config.toml
num_key_value_heads = 8
norm_place = "pre"
init_std_up = 0.0154
beta1 = 0.9
schedule = "wsd"
MLP neurons of a small language model. Each row is named by its layer, matrix (up: input weights) and neuron, and shows model dimensions 96-223. Each number is 500 + 40 x the weight over its row's rms, rounded and kept within 0 to 999. Numbers have three digits each.
A block is one neuron, or neurons of one layer that tend to fire together. Before each block is what it responds to, as a language model described it from the Wikipedia text at the highest values.

The last token of a name or parenthetical that closes a field in tables and lists, just before a pipe or dash, such as ) in "(triangle choke)", "atus" in Galeopterus variegatus, "ella".
L4.up1443:502514454602534454471546530511509465504519430527496475378504479472473461484472497446559460481567395523535528561571496503501593509484471473545449483459559507466494470451485507508536472496468517553487541502468551447555507511455454507480487549513495480522598495494514506514479462514502478525561473501502487517501544408497505482483466469459497514468530488444507506448534507483502629566456

Main verbs in running prose, often the last piece of a split word after to, which or a modal, such as sk-ip, dis-arm, origin-ate.
L4.up1708:523591430507469468521505479452495511546468464475529528436456418471440421526488523482516482551526365577470567531493447408491517485499506454518469541464631470517498450443532576548540508476414506503563503526534551457515486523485438497489455484502411517522570473533547501485487483445542581481482498454474453526462523439570575499506470517471525514422434550425540494484461508493491501523507

Second and later capital-letter pieces inside acronyms and initialisms, often in parentheses after a full name, e.g. SAH-RA, HF-CS, U.S., D.C.
L4.up2561:418521477462437494475532603439484482529544492435509443452485564488502488518463524534558554459483495500474517449520503458556514435526537529528492555512479510480478464512580517517472491463491536454506433512465476547522483522451522454514554532507459526468451525461571499557478458366492598467467490557497477507519504524496451522600513519560494420576489453577524500525587524516517477433477

Final piece of a verb or noun that calls for a following preposition or object, mostly motion and transfer verbs like moved, went, sent, brought, arrived, plus nouns like return, connection, opposition.
L2.up2015:616431504523466512535530437468490493510515491569560419470474457442542460532527492491498496543570346472449515545510411501561566493385462521520478472455484482493533526473526510437500497454479543492523475482534422514549480523458524508499477497527433517504430539489547459502526455453517503509565484564438465520602484412487457522504506497475492561479453488490442505558518514491447532493466
L2.up2048:488470511461421476438495523448539534483517497531500475496490439494375392538512488474517536457513473446483423483516495549481557498525492548469450488552544503470520404434576490440492549484496520435504534489521534529524438551518541531397561531499471444494515525531620458536427486511546470526500474510510461530578465483514542510445467504474475453478497485511453473513510497502467501491521
L2.up2117:525560529453540485548530509456482503515431460517539498521512487546504545508486531511486481467518447501531573424538465519520444432485500560487524488524553492446394502511509495519498476437449530539524495480507561472555457482492507471541493492514535456447500496475487532454545471435539563534592443494494408533413489492445506448433527511452452480520461462488443496544486442549496446487510
L2.up2530:505560527464528468559488540476479483494493502470567462452466446492449482514610492494487510574450473481503520422477448462508555413469505536487403492513515499511526513508491536481471531485515543456574531484605378525570491476525452536545483464533517557469512507480591492527464484462535509533475471454509478443490509437450511439445483553430509515472513528486499482522479462551493487491521

Uppercase letter chunks inside acronyms, codes and model designations, such as WHO, OCLC, VSEPR, AT-19 and Nikon F3, plus some number pieces like 72,000.
L2.up688:514490495496507508485510493435484512557588535439482429473474455512422466492522508517537459504478453526476510558513473507491579501489461540527421498523423481499492481486508524485491496490497461468418479504501487513534495479473510541509527443502438594538503549505444501492432471476450430493457457561461536503481482424435489479567479445516464505501488501537508516414447533502476562477510
L2.up1228:526511534511462526520523508517440531576558522444513469473475465467446497501507479484525512514501474471543445507531471495536545502487517513495479454496488476512446540512569601442571491503509531514515486457462477592474470533357539492508483504459479611524455514450543520484413465473492488493538462526421519474533496490505458519521544514529530396512567461510529477502547545464526491524519
L2.up1490:499565539452476491487480480422517545561518487422476473460531489521428493569467540493502530452485519508545556499509491554482530494539500475567491521522508470444474479529559514413525547431527516498497447517449473488503489489453530509524491504491450588583490533503468510540382429423467408452495514482445489507595495497440456537573474445483489465534513412470474516515555487506530546488510
L2.up1908:563531408458499477522538485454505508516566461488497515494437475462473439488634504532543418492524455550485457584539469495583504451492502535537454475495541482481452537531560513461539467512482441510448583417440565516502493409441563471447445501453531502516497546497580465536479470534497507474466481577478445514466498478466424474531421525513444450520525511464488499512469528497525544465505

Pipe separators between cells in Wikipedia tables, mostly after a numeric or name cell such as stats, vote counts or years.
L2.up897:517494472583506534461481532508517472530502429477458481493426458503458425444552523591512507501524460573492494514432427484529476463488580546464454520510502494397529488458568583498553466518511488423491521499478498515512557532436487492521426530495477521440546469507541487481499495462576512489495467593460473495479470434538542471557433509510505459549515518509502511478514564488557517460475
L2.up1498:427490525552451474474546516490470535519531419541427432515459423504373419558500542565439518507535583536445546555452514474495493472478650587498486504475469487403502470499555544483590495494499518516422523480492493520535453536412520502495478529520486507409621466505521510543477488496567533492536488523489480504488468431544547468427475512503488477551508501473525512526455606509577521492490
L2.up1587:564495535487480561506596536446570453484539502534538430459490482505409518492462574538535493502482450526523449564506449455494506459448496608475491552457555469517576460436569549508498489489494457498488518461517517589533582508445514521498415608446526525518512498468537532501481511466524442458485527505497488483516479515515481457490420545495496448509531500492485502508523544496505476513574
L2.up1595:508479516523520488485575476440480497481523499515523495468492448438518493475519533582480541536491495473439562499464541494434478476476577563496482476437512496448551519448557481464467480446569483482451524522540500575527537477465488528535460602535526501527499474498501498514485503465533469494529500452473514557492519439485485489415488486497467420492463521494525453483510572518561525501532

Pipe separators in flattened wiki tables, mainly the one after a name or place cell, before a date, score or outcome, e.g. "Target Center |".
L4.up2635:459479539486458494451573579524500494512400461478547488434471431476441460534467570482497566497458499498456469471525561536532506459487491560491459506487463536506519515478524557453433425491589530487504475436414502518567573561401469513516478533504465546526504454458580474528524518430536473474501482536454502519418494489580546482498459445524457474515496487516557510504512543494546564550490

Final pieces of multi-token words, often Latin taxonomic or proper names in tables and lists, just before a separator such as |, –, or (: Bo-a, Sund-a, Leising-era.
L2.up468:448436507453501490533537496454455494496507529489540536413457486489547490483431478533464556475486568533520518522507483455501500483465588510527461516509509527477561459455471508493577534513411552472515389499442485514539516531497484462439487497487521466528510497501576462495417506515516544496488517486505505558487495432481484388512521464518558479520574517481489468465557487529503538484489
L2.up1431:481492516479420478526552545503486514484465519425550540551470408463446483504485516433435521453564466509492470488535512455474524495467490543545490562467569556476522517534524485535480471526515535526490499505460458494484527519519457456466462477518494397569558500449604534483445491511531481510549616572497492458467527426422473485574476408492577487521530535514515506447512602505459512481514
L2.up2201:527440493542443491483527493507512512503540555495543526445490480421514489463440516475468523472517524530553474559552515464461509460450544527528489494506507550510534484456482501542557430497447514496463433508508497527514522516480479438491450495484480443566528503453578487485447504494477504494495525474460498521447562404509528435506507422486564447479562482420434482473579499493537555425500
L2.up2817:500478433570544530469550503554480544538563483487499482412526448478558464417461498444500442486553475477502452498516580513460503483501510462527515552514525538430504535523530553553518428538472526508427512552456499489507584501452429479507520490503439462530574461464526530498518547551498499492498482513484519538488515481550478480521513497492484406491450479521517525459502496514506532487461

Uppercase letter-pair pieces inside acronyms and abbreviations, often in parentheses or table cells, such as US, NL, the IR of TIRR.
L3.up77:528528421480429571486476493467493579521451512547505445568489529466427459535469494453549502466545495513483533566557520486455514546600472511516532489555528472480519508507504571495582511465539526470516493433443533531489482528492496527396456514463478564568505461481522482493482483546480507522567465456510525510452454556559519441490524528530489476496515470452464495489542444453497529567518
L3.up131:557588488477459449456516490469494485563475502489443392456419546472524462452522502473553458523531537538480511531425498519562573437454519533473443452546540540444475405485508472547583500473501544488468534483562583541479530445464534515464458516469469565528467484518509466531453443473499455472469505515429479472473462445482414474477466466507543563520509479499452503533556551512491553498510
L3.up186:495544453480435474435518551433525461568543506418448530471441460454486449584507495465543509500514451488428527535556493517550566531565487475516542452517540554520497443555544556501540527530493546448500460546483477544519480382457519514513493474477596570577485468508481522512413544466478420553517541491537482497506572461442511473465473494533536499525509492511453458528564505539490565469472
L3.up335:558487460499503530481525503502475480588502474473427457472453504445447493499566537585520491489514499488498604465555471450520512512402534608551507465516526527491473432476563469460547531518479529455584483430510451540488539525455497487504410467524517472549578457518536581509560525479474530512452468470413470518459521461420553447487478429503457508477424455519412502488514552531562515444480
L3.up341:504503470523444523497500540459546482584541500478527501461474391475469500463547512522567432453547452503460546576509472493546520485502495507526459473497540497518430463491538557473573538464522454489538494456458492511512463443472464484446441493515525509564463486506487533521504495492493494450439506516438558518454531478462449490523477468485475444508529487522432491487525568438554506453515
L3.up1165:478482457488465536535524523465490564608523509446562422501470478473446440523537492451516484526538551477428406498474544440489567477527527463531471518513524549509462447529588500513519478443519465490520473468491464504461572466482467473463474520474456523545489509466558507473518458409485494483446462578490454476477509497430437498502512492540523444518414458486507435576540558487498433425469
L3.up1251:555586441466460500527480477479470561607549526453477528452485446513358453457537523611495532464548422508409524578497479518492583537472515444557466521536462482474485496402576573450559504531479570448529537447500467483530537552498447525467511584520464566512467461494498498457414512491470430477476522468526514476429470452524462485484466517506444481507516519472417441527468484482529493462492
L3.up1485:491430409465582518450498568554486538549460433483523503458454467489554460527442484532478436478477513550564554473475393485505465498523543455496499450545553497488470508573478547513523496496495515436537453391501511571505505490457453511420547565486512517503472473500540485477541486478414529499481501505523483523508483501532511474526489523515512459572468408486497473433516453533514514502525
L3.up1715:475503512466485499412485521418505541580498595417481468484549468480466501535548551484481485463469466500458476479524479511461498510558552507525488418519485514429580503555593502418523459508520479480559522505471437520484456490423474543577496532469484528572468535536538540514511528399504540481496524476499509497511570437538501512566483512511534398563448400538421469505598523481561485487494
L3.up1919:471559400508415506514508521454536483527511555528520469503509403513483525497584521500551460477527465527465574578513508505553611474478485480563467480476548439492462443481558528477522580480500546445530483442523428544530416463489466505439534505503511521566481559457508528525529475452442439490472533531456466487533525521447496503481511495464452480537510457492458496518565554481520549409493
L3.up1987:521542434487465548447510482489482455576511529481528422476489446477442425529568556480583448479538512490509551508523545454498636491445506486557452500505520447502537460460540606505549503483503504512477479445486432517493488429471458542430547543528534517564500541454493505498502513421432486494453488510469531536534525500448478525467461523486484454540569492500437478478526512481495515470493
L3.up2317:574540508542507539494538476423466459596552486441518502472494557470469513481466469542513507459487504511497506503486570420549492482461527575515503460515457544527543476471527512501453462506578523443562470490495477586541489556309493498516515534518576611508458515423489500529443478543469532494454466548462567437475558488495438481569520467536494508499519421546516512464511500486513514520484
L3.up2354:497496440522485551438481495519523462538564551497505509508507401526488433498542470511503404468502493483473426552561473505517543502488495554536495431554503498415532543494526514521544500501565559417522570547517483489508548481485459530465481559464507568571499518454504502534491536450466463508458531446499497556508527481445520529506486478513457431547526502481458487475541554457540558457507
L3.up2514:478538454475443550446508543471508530550545557513560455506494461463517477502514543554512493522440438437499423511576478505490487516548533421496516531531495525465480501499589469474507514500480423443503466500445476516523495491425497542535447590461545504515435499479549519492494498439525420488497489546512570511518513520493510534535492556536511432532488460474483479498532572517560436455480
L3.up2576:533496410512448488476480488512507499522509495524447542451465494459532542463529552569527503521501526532461521579513415502533498494533554460549498446519543557510456458463553479500593478540532516410510574474494515493476509550429494467520440492476458481547473465499452509453500490466475524499542442549457479540486489482508464421457502483529549450487505450523443457514526480511476547428513
L3.up3025:511560451553456468577514521526519512536440514505531524504450459452519497534524509554507587484516523502483524529509507474500535472562481442487456471535526460465486453488548472511519508485448523468518492484486528551519537491396482510474514498485507524581456452511521514467558485545370479512497450442492511502428518480484538398458487463537501458478423448505482490488510522501537517465546

Closing pieces of words split across several tokens, mostly verb and participle endings such as -ing and -ed (dramatizing, exasperated, perplexing), usually followed by and, of or the.
L3.up388:522539491510495486578514476473475454500497456470532439486524490489449476521519540562466496579495386569500558528489437448530543517476438540462454536493584499502456491427485438464510501463408534496507523516541572461546464444523517533545460526481459490447617502526485518505517463492513528516471438506470501530499464450436500510478510540501523516513506504563481472564461482522466474513543
L3.up748:505530470502468471531492464451475383495585497487545458455540447488457453451521527566497523490505456441491489527563424459492548472513528507527473526454578514551411431435492484393570531470430495493400518460515496478618506519472558548544394476487428497487528511493571520527459447500513555495520536424489462484492441435531500569524474510529465518480517538374413476548509505503490546490544
L3.up1123:536551506500471523496468468483485468490523507539450498494507459467485434509492509511551447578485439516547559563525513485484516485497546430486459556485552478495453522478547525511426461498444531493505507444518503512570442494500539508511428466492479529483578495514539484481485474431463498484542538455496429489429532406496509510461450523494529455436558511432510493546532518551485561534509
L3.up1453:474500457447509505517477444498499575439509469470501553563417490459453446517500484523505476560458432418494410565529494466516531525398511543470510562456520492443463515426501570474498532490453488505427549569522543501511481505495483564494490455522543543468615502517516486497381524439476484510536483489500479497515438527491494545515452529484459511521500478586464484410492469502531536429478
L3.up1594:594511426521521490518461469486478482483535485465545541494518470496498485512506502507430416565464330531467550450482464522486543503462479480425437538466568494475408493483441492495511491472430557481538553497521512529533534464499466526539451534476479556456535505499542541515516486447505495491559432506455478550425502439479535547504485591467481501510502536428365529526490457545529592541528
L3.up2001:472505486504391517513463490505492516540503466480466446432473525405520488511525502502552498564539386462514444522606510511516505555443487508530490507486460539532455504424536477457535467450442452482502504477515598507585488539503574512559478462496547427502523554527518487479472495496497455507509523553413448536590511490486506437450485477493485482514591476508476522473545497518512482469513
L3.up2011:427549479570534511470522522426507506520543421510555526465443431498427454573459523529494513460502421518451524522504477470573504530565538488497509502470537515529430466469500542489585499451493441507492549560579568486544507401467519563548433469509483494454582452506530513468468477393486554530542540473437480492427483499456556532515497544484497487508509518443479480508455454563542529508483
L3.up2096:527502552593476507504518506429518478478499460508547493491490464461570417517486527555479482597471473516538553523490466468515506462539548497526464493525555503474394464551591507486516546486411470371488588401570535531507528493535505565548450504456473490506584533527486494493433455395497534502500552465531495509558490499504595496454438509550457434509474457497532497518424485479490505466480
L3.up2226:551469518502518452473474544414509480547434487468534521439485526453446433586470527514441434606498471533532584491422486506540521475521513519539495551460494509517435428457505516515587538452472337507389578491578483512537573489502590505548454560460457520473526544557510478505373465449459496471513504475511487521487482463449533464444397498506468527493531437434467486551396471492494419513497
L3.up2343:529492475518531528496517439431482475485556450513549521411434509477490437515503544498470443541466459521560555541584557469465543525544536467498432510484628458537417489492501511440526473495430476500499523495565481462587494483398504540553363509474457546444513508519526519476534519415452489512518437490413467512425503477536535508434445550504478482464488504381448473516524494477490586498477
L3.up2488:509514586481543539460469484446483420534466457494473512503437473498465507529452527535489571542519402537574445546510469465504526530465519534490451488549472549494407415468481490444551554478462523487530509446479512508511464554536594579533438502519432454485534487476560436477444494518516530552532485527458469498498577503566488500466504506543476488464468459460477479538453480489464555501492
L3.up2822:506572480530476520529516503462510560462492380513449436477532494497460390502491464525510511538405478560498531519536501537451496499522557486500419444481555491441451473501566473554478535545457403433469557506541548495579534464472589540535459501505512492478545510560500490471450513452496430532522552452511467508502496509498559468467463509472485492507454516465543491527498495543539558532497
L3.up2887:478569522552496472465540516481497432485551458470518508418491453501527442493493520553549461508516474554498544518457457511497498526449488504474556516473524476449429464444521516457474495480519520503440512467537507573609505487412570524534537511530462506460571477535573478498490489488531470488530491506444456488517455438542494440515533521505449555483454457473501507557454457545559505437545
L3.up2948:548507484557437488496533553461507482471431498530514510450473434487492512503587522450548444503432409485526476540446501480518540538500492491545441524480535492503470492444533563480542500515447462465525494441524512479559482416475569476559435477452501484470522555516464525470494471498532492476525540481482460520378455471481518523469441460467535494489554500452557494549522507580490516526510
L3.up3008:498568592510531489503486486510485451492523496460512494468545458455597497546438479460471484528438484479505531480537416472555463442487486481524435504450535526499381490489490577496461557517431416491477533403519472484565541441507496461546509556513431493522423433510523456520499445557602620479528427450484528510475461466493514506506529528481518488486547496454525479490497446522492466511489
L3.up3062:464444501505484535502525533469498527543553498485502537484476521555494482559473547563543410487496499531475501500451487529594484498516554571473442450524548489508478469485501439520539570366481427429465590538511613504485522425509483525501474480446522472436536511448548499538506486470507491480517514529514532489532550461484533510477422490458445475538442440445468496528456522489542487493496

Opening fragments of multi-piece words, mostly Latinate prefixes such as sub, inter, pre, trans, pro, often in biological and technical text.
L3.up29:443570573464437456484440510435502410497480531511520551519534502532456433496512517519429514377460477604518462425476516485441469493582544493548476529500539560500452438486528426516548498472499553487533484460458472486511412453522501494505467535516570483511539540514546460512520462546556505481510446553482467570405507475555490499547434531452541522516586517533570463513502484504516459495513
L3.up46:496546466490512457455514489462564520521476457455507481467453503463505497449544496494514485489518504589455569456442585447514474492523524528541487582460505564506469469532500495490559537494492456474507474474446489460498473562482503574498523499505524555545519461573603502527513498457498472480511556567495499555456506471509407445464570516480526490523504548513639497535542545498501534429497
L3.up190:500522519495468579557518459432482489492493466518540488493437490536449436423511510478545503506506500499508476573441501458489581420497515532548518551500604497518486465474463545553509482463458513543528503468476500477510484463505448450516540471492481425511618459512478504482501530527487515471514505507485490508471525436427555403557460378400482536484584517550559509521517479531487497503511
L3.up256:497444457527480524437529517520430498451504462484584481451497539454539515538521530568561548456509458498531403558446521410483641481593528470514513571550472480510465458497463483516515519472503519437441479455425479530496505481480461520472482498487481459477579439419453535488523534557472549523485482537494534507512498494509422479466536454518469506480573427493512518515490551580507430578523
L3.up332:513493560497427507508506434425476526499489410480465541503421430495494525543576513496448493552604497506510498524516529514514486488469429532539505523502514482501518499489504586541473476426494483499518506475465498456482561478509498467483490480515526503553616475455470432515440556569486548456459441519535475511407512390396505436482497459471472442515575507484522514457469557520487502538491
L3.up754:502539498527466474507519565520492477508601517439501504525501458449480506513544523488457538515549490513505472504565499453465537531494442488505488546475563467519442497479499570503472495384473532530480464484437570500487602451503560461489486418482502497544564511501533506485518489496502570476490471510541505527419519439454476566551558559461527507549553558526510515435476566536517571481505
L3.up981:386490548511507476581514553417532460502550453529521506484449409434444473507507513532532522480475455501492468584508542461464549495497462516553489562469593501474486509475471527515491458455478487537424497433432475512490536422503427419523488480518519435573603464472545475443432457532544588474488408519463486556498504398505563417516423485430481540517615493565500490522454529543540511472540
L3.up1293:379481476543496528535512525420509505554532506542502528429541473476502429514473569479498487531530443517574428474564587439512525501455508471472482533494542538452548514558476519489536479472529479510474513509471566512482515426464440450529578464528455528547618460483552514483507554493509527470518494478525518483439551418468500517516537522440472501482507498505501484530546556538523572525452
L3.up1369:431474516490491489529493488438477511515483524518492478430434463504533455484492485451501508495509471563523558550478467481471480462491534542565491511540577444496472504427529487529595485504499458451468552496458453473518515565530548533444500499481462574502546541479500494504443441487543492458515508533532540544446500403410607407475453538506485521497532445458470487575504534451495446440501
L3.up1495:521483519494481521482550483499488488487558525467500515450520413491470510476478518500465485461530470499512524528484508450492517517465477487561504544457619536497471418428488552526587379490496554504421478529418570505494529474536447473442432507525463452563565536503583549502450507501452444514460432485436503501468536420524460468476452442468525442476584491443502523436476495528502558533492
L3.up1530:514467548507489516528526558437512528590509501496563482477486530465458494488580514486487457555521467475476540498408532444481580452432495510571537525398484506547493475461517487521524431447443480470477581542492550469528521484487520469451562516478487487543498512512526510489498501481539507499467487590465458528495544399434437467490428395462476434487549499505523497494494538460502484503488
L3.up1565:477482502480456532494503481486514472498492456539540488394428438546469442518426538502532451510531578476498558462479459442478564482526492491496482510532514452546524481555553535478491453475491479543495457439463467549511544470467504546488502542498541481458534471471499524502474436558528537509479406539518459521566530541483485554564476552445505476539488475532492512484497486532552575461535
L3.up1657:546518528519481445558501539423503468462507463454472434527438496485509472422526478458493491532539497515468566508491581436446559457441534501561493492512458499520471478464490479473481446519464522502435512515477534501524519508509493437560451503494517461522585550526555514479512527489471496523547485508524444464539489398526535441456451518463468507535508470469546511529452561505514547421504
L3.up2108:483568492536467502570530514517472516575491503533495488456498458431426497460443518455561449494482475499510514527522489472522519493485493483553551473442512542417483517491445495479528507473457522502502541535459455460488503507488534442477500470526505468495536472539522511506505498523477547492517533502438469501425496448531497510538482495436463489508534540470508533485450517490506622506464
L3.up2516:512479505528497492512542470476518483447568521512516496458515433445439491489448492479465495512530444551524531573516488427494542495438499504575491522477572493476501424468495523502544429482438505539470538534454502505505528479468485502445462517508473492551543506483567505500451470520510462477467498487450481532401511378555506470438467426505543497486547539446457523494572546527527567539452
L3.up2928:423504487580502477493554549520519512527484452472475486465498460479468444471516494468512406500475498562466463515511589518503504456509472487518547502420514538472515578510463538525611428520495565509426472552468512563545548425476484493472489481502458463557516481457506473528423505535484490524496534535497452504475534422537500458491448464456511472507568494552528504495543568509497482534527

Pipe separators between wikitable cells, mostly right after a name or entry such as a person, team or species, like "Ram Avtar |" or "(KEN) |"; weaker on prose clause-ending commas and periods.
L3.up108:433467456580488478459531566530484461520473491468518504465493421459376472509494510556518522490596410542456507500563516511538479504561608551535480552507493517441478478526503532524549453433489494450529524516486496466561499593506499530463495597480528509461589514503462507530507510495517515505425444462467471491467472497545478414513478521485486521534511457471521531497488575485507457488512
L3.up521:500491473540492518454503588506503462546459465518496488467498458422472507573472531465508457455464473539445463521526468572539523417487541576481450463439473494486547439537502524498499495510517416493520476487424464509535545530493500544499545631497460590506511436549493495505468486451501471523469538452450477470467516457497532444494431526528446551496490482535528531479525560510539511460503
L3.up685:454532489568532490410504527494480462478485529504447489458496391497440511552554564523551481489489498586458449449501452533572503533494593596467464500534487476485459461551498526462490495431516526479499473585524478530546495483472525519439485559528515517515554546529492471540463438512534418528517483466466511469475560473478535469534458498528470475520544517494565513473465518485534526468505
L3.up841:470528507563555517503539531505494440525513448535485550440465477519539448469473551540493446466491423482482503526509482524531501459444484575530522519469528464471488462493471561505539484407505455520458465514443499561536464469472522488527417477476487500529618498435498501519514502424516472455495543447463427520492472449461436503492479450494484474500547497485473470442493539534529558465511
L3.up859:508486550503470531445528496486473531473481387510506492462509423493496467496560508575522477509495401496503555481446491417431478420435543566464514521489466503505489511517554469490434452574483477481567559494517568515536471534449502491461476572522428496476563479457500565491499534483556457467503414508435438476490459458525589524522457534475567459499430505470529491507468572503490661543537
L3.up898:507465517512490557446556566460505473429493521484502441432525557464503484536484518560513527471464491462529499462469445544480483466444531560434510499475536519463514474509439570460543472453475451496459466474517515531546534488466537556560444585559479515569537515495522520526493487444519432546481482501529489532467471435514551490495462527540542521536530496524525476518465596498585527433508
L3.up1018:463502599523458502447548573457504478457500473480496500429391398469523485507489545577571485475518426525515461474529477533529485475552477600422476560506507498461507449489508540468472491523585468493495494512494513555538532491433535561449391550545492521472539507454567484467461498435588459488522421539448440529495470478537479477533482413481514503526506503431567508538511554494506528505561
L3.up1461:580514519539488461483541557489469538506517521471534517511504500478423451595446509471559488525463497494546483525598478547460485508478499636501475561530509552500541507485498508470608503499504500552505535471496504579558445537433530544501486577511466462522500503481568460510457505515575457510517411519465493498409493511518567450427470504490519525515563497525487477471524502472441543536471
L3.up1462:472508494483528514467543514490564517492450458554473503417520442479482444474497500546437516546495466551538519533541493466502479507531468477527481583485492546410529476526542487424513465528576441499533529510486532499529603458470533449427457577507531491498512529495498566494341498515521524494467512488486533558478435514521456553479473467504538487518530511514555512503531523548514579481547
L3.up1767:580529494511428517471528515491535486464506485487493502454530488498483468563506517582500550470492375531419498510488478549515482470490528528441511548514577550489576422544535512476489539496495466518447526542553468512461520555544530513448475536518498548533490457490490514495475494433511424498530440418511467494533484430511493459495476448505503512507531469453547472466533560447524491549517
L3.up2135:477480502444495511415552535496508488496607507529530448496477528502469415534509540587556467514454499478443491453561497453485425528500525567488521539483561546492515491425505516471520523473454488554517496462451526629505552467402544527569463579553548514523558523468517464496502483480549471539517443528504467534470519548489473505480490505525525428510494500471545436484527513433511533484508
L3.up2267:490523526546535511479548525500547521483471503500507525462472496491479489468536482556462442503587492515484479427455507487523541505432465609435474480445546545485503522458555547459496491532503441521485489488498538531521570521428513497440527573496442495486499534497480447496447494456621422484488435512457429478553436479478486488520454485529427395489472507459540465473517467531542516530473
L3.up2394:466467443512486479423532475519489502496493506512495548420548459506454445465529541487533481480494353500468525509553464503518458466499499527475551523503465512460523519538489544467516476533520487468475555487532453557463547513509493552538462605517563556495534528488535548503439509477539485509541480442462442502459496488457540502476475478519453499538488497402554485531514508538494560486515
L3.up2419:506559544507504505469554519444501467528492440532521484475461527454500506518490498544499481511533474536500518515446434530569518506447517606458451513555557449528499499529515466502457500511518517499424527456455478498502503477506514540438401551500487557571588482476525493572509460438506434449548474453519478543472496456462435400532450451507520483500484516457570486438505530514481507469465
L3.up2518:554485560522502537461561481472613492491535446530501434453495471464448439465477566614538504516503480520524448450470459544519424475461499601498509512465585544448499511508476497493499512501484462430445511477500521521525521480437571540561469519507507537486493498448539520545457476441569428498456461501562443560517520392456485506424410580553503454494483471432546490456526538500568473463532
L3.up2726:497479518522485486447501562488552509488521466492524483497464482487465471520441491511484514431549486554570469516522462480511440502457540552448487519438496558471533553496540543477524449517517522541439541505442515547487583544423506496448527644480511529476526531496572475496499507391517529515524502530426480519473438443498540478529502545575481479478549507429574508511539533516500560452514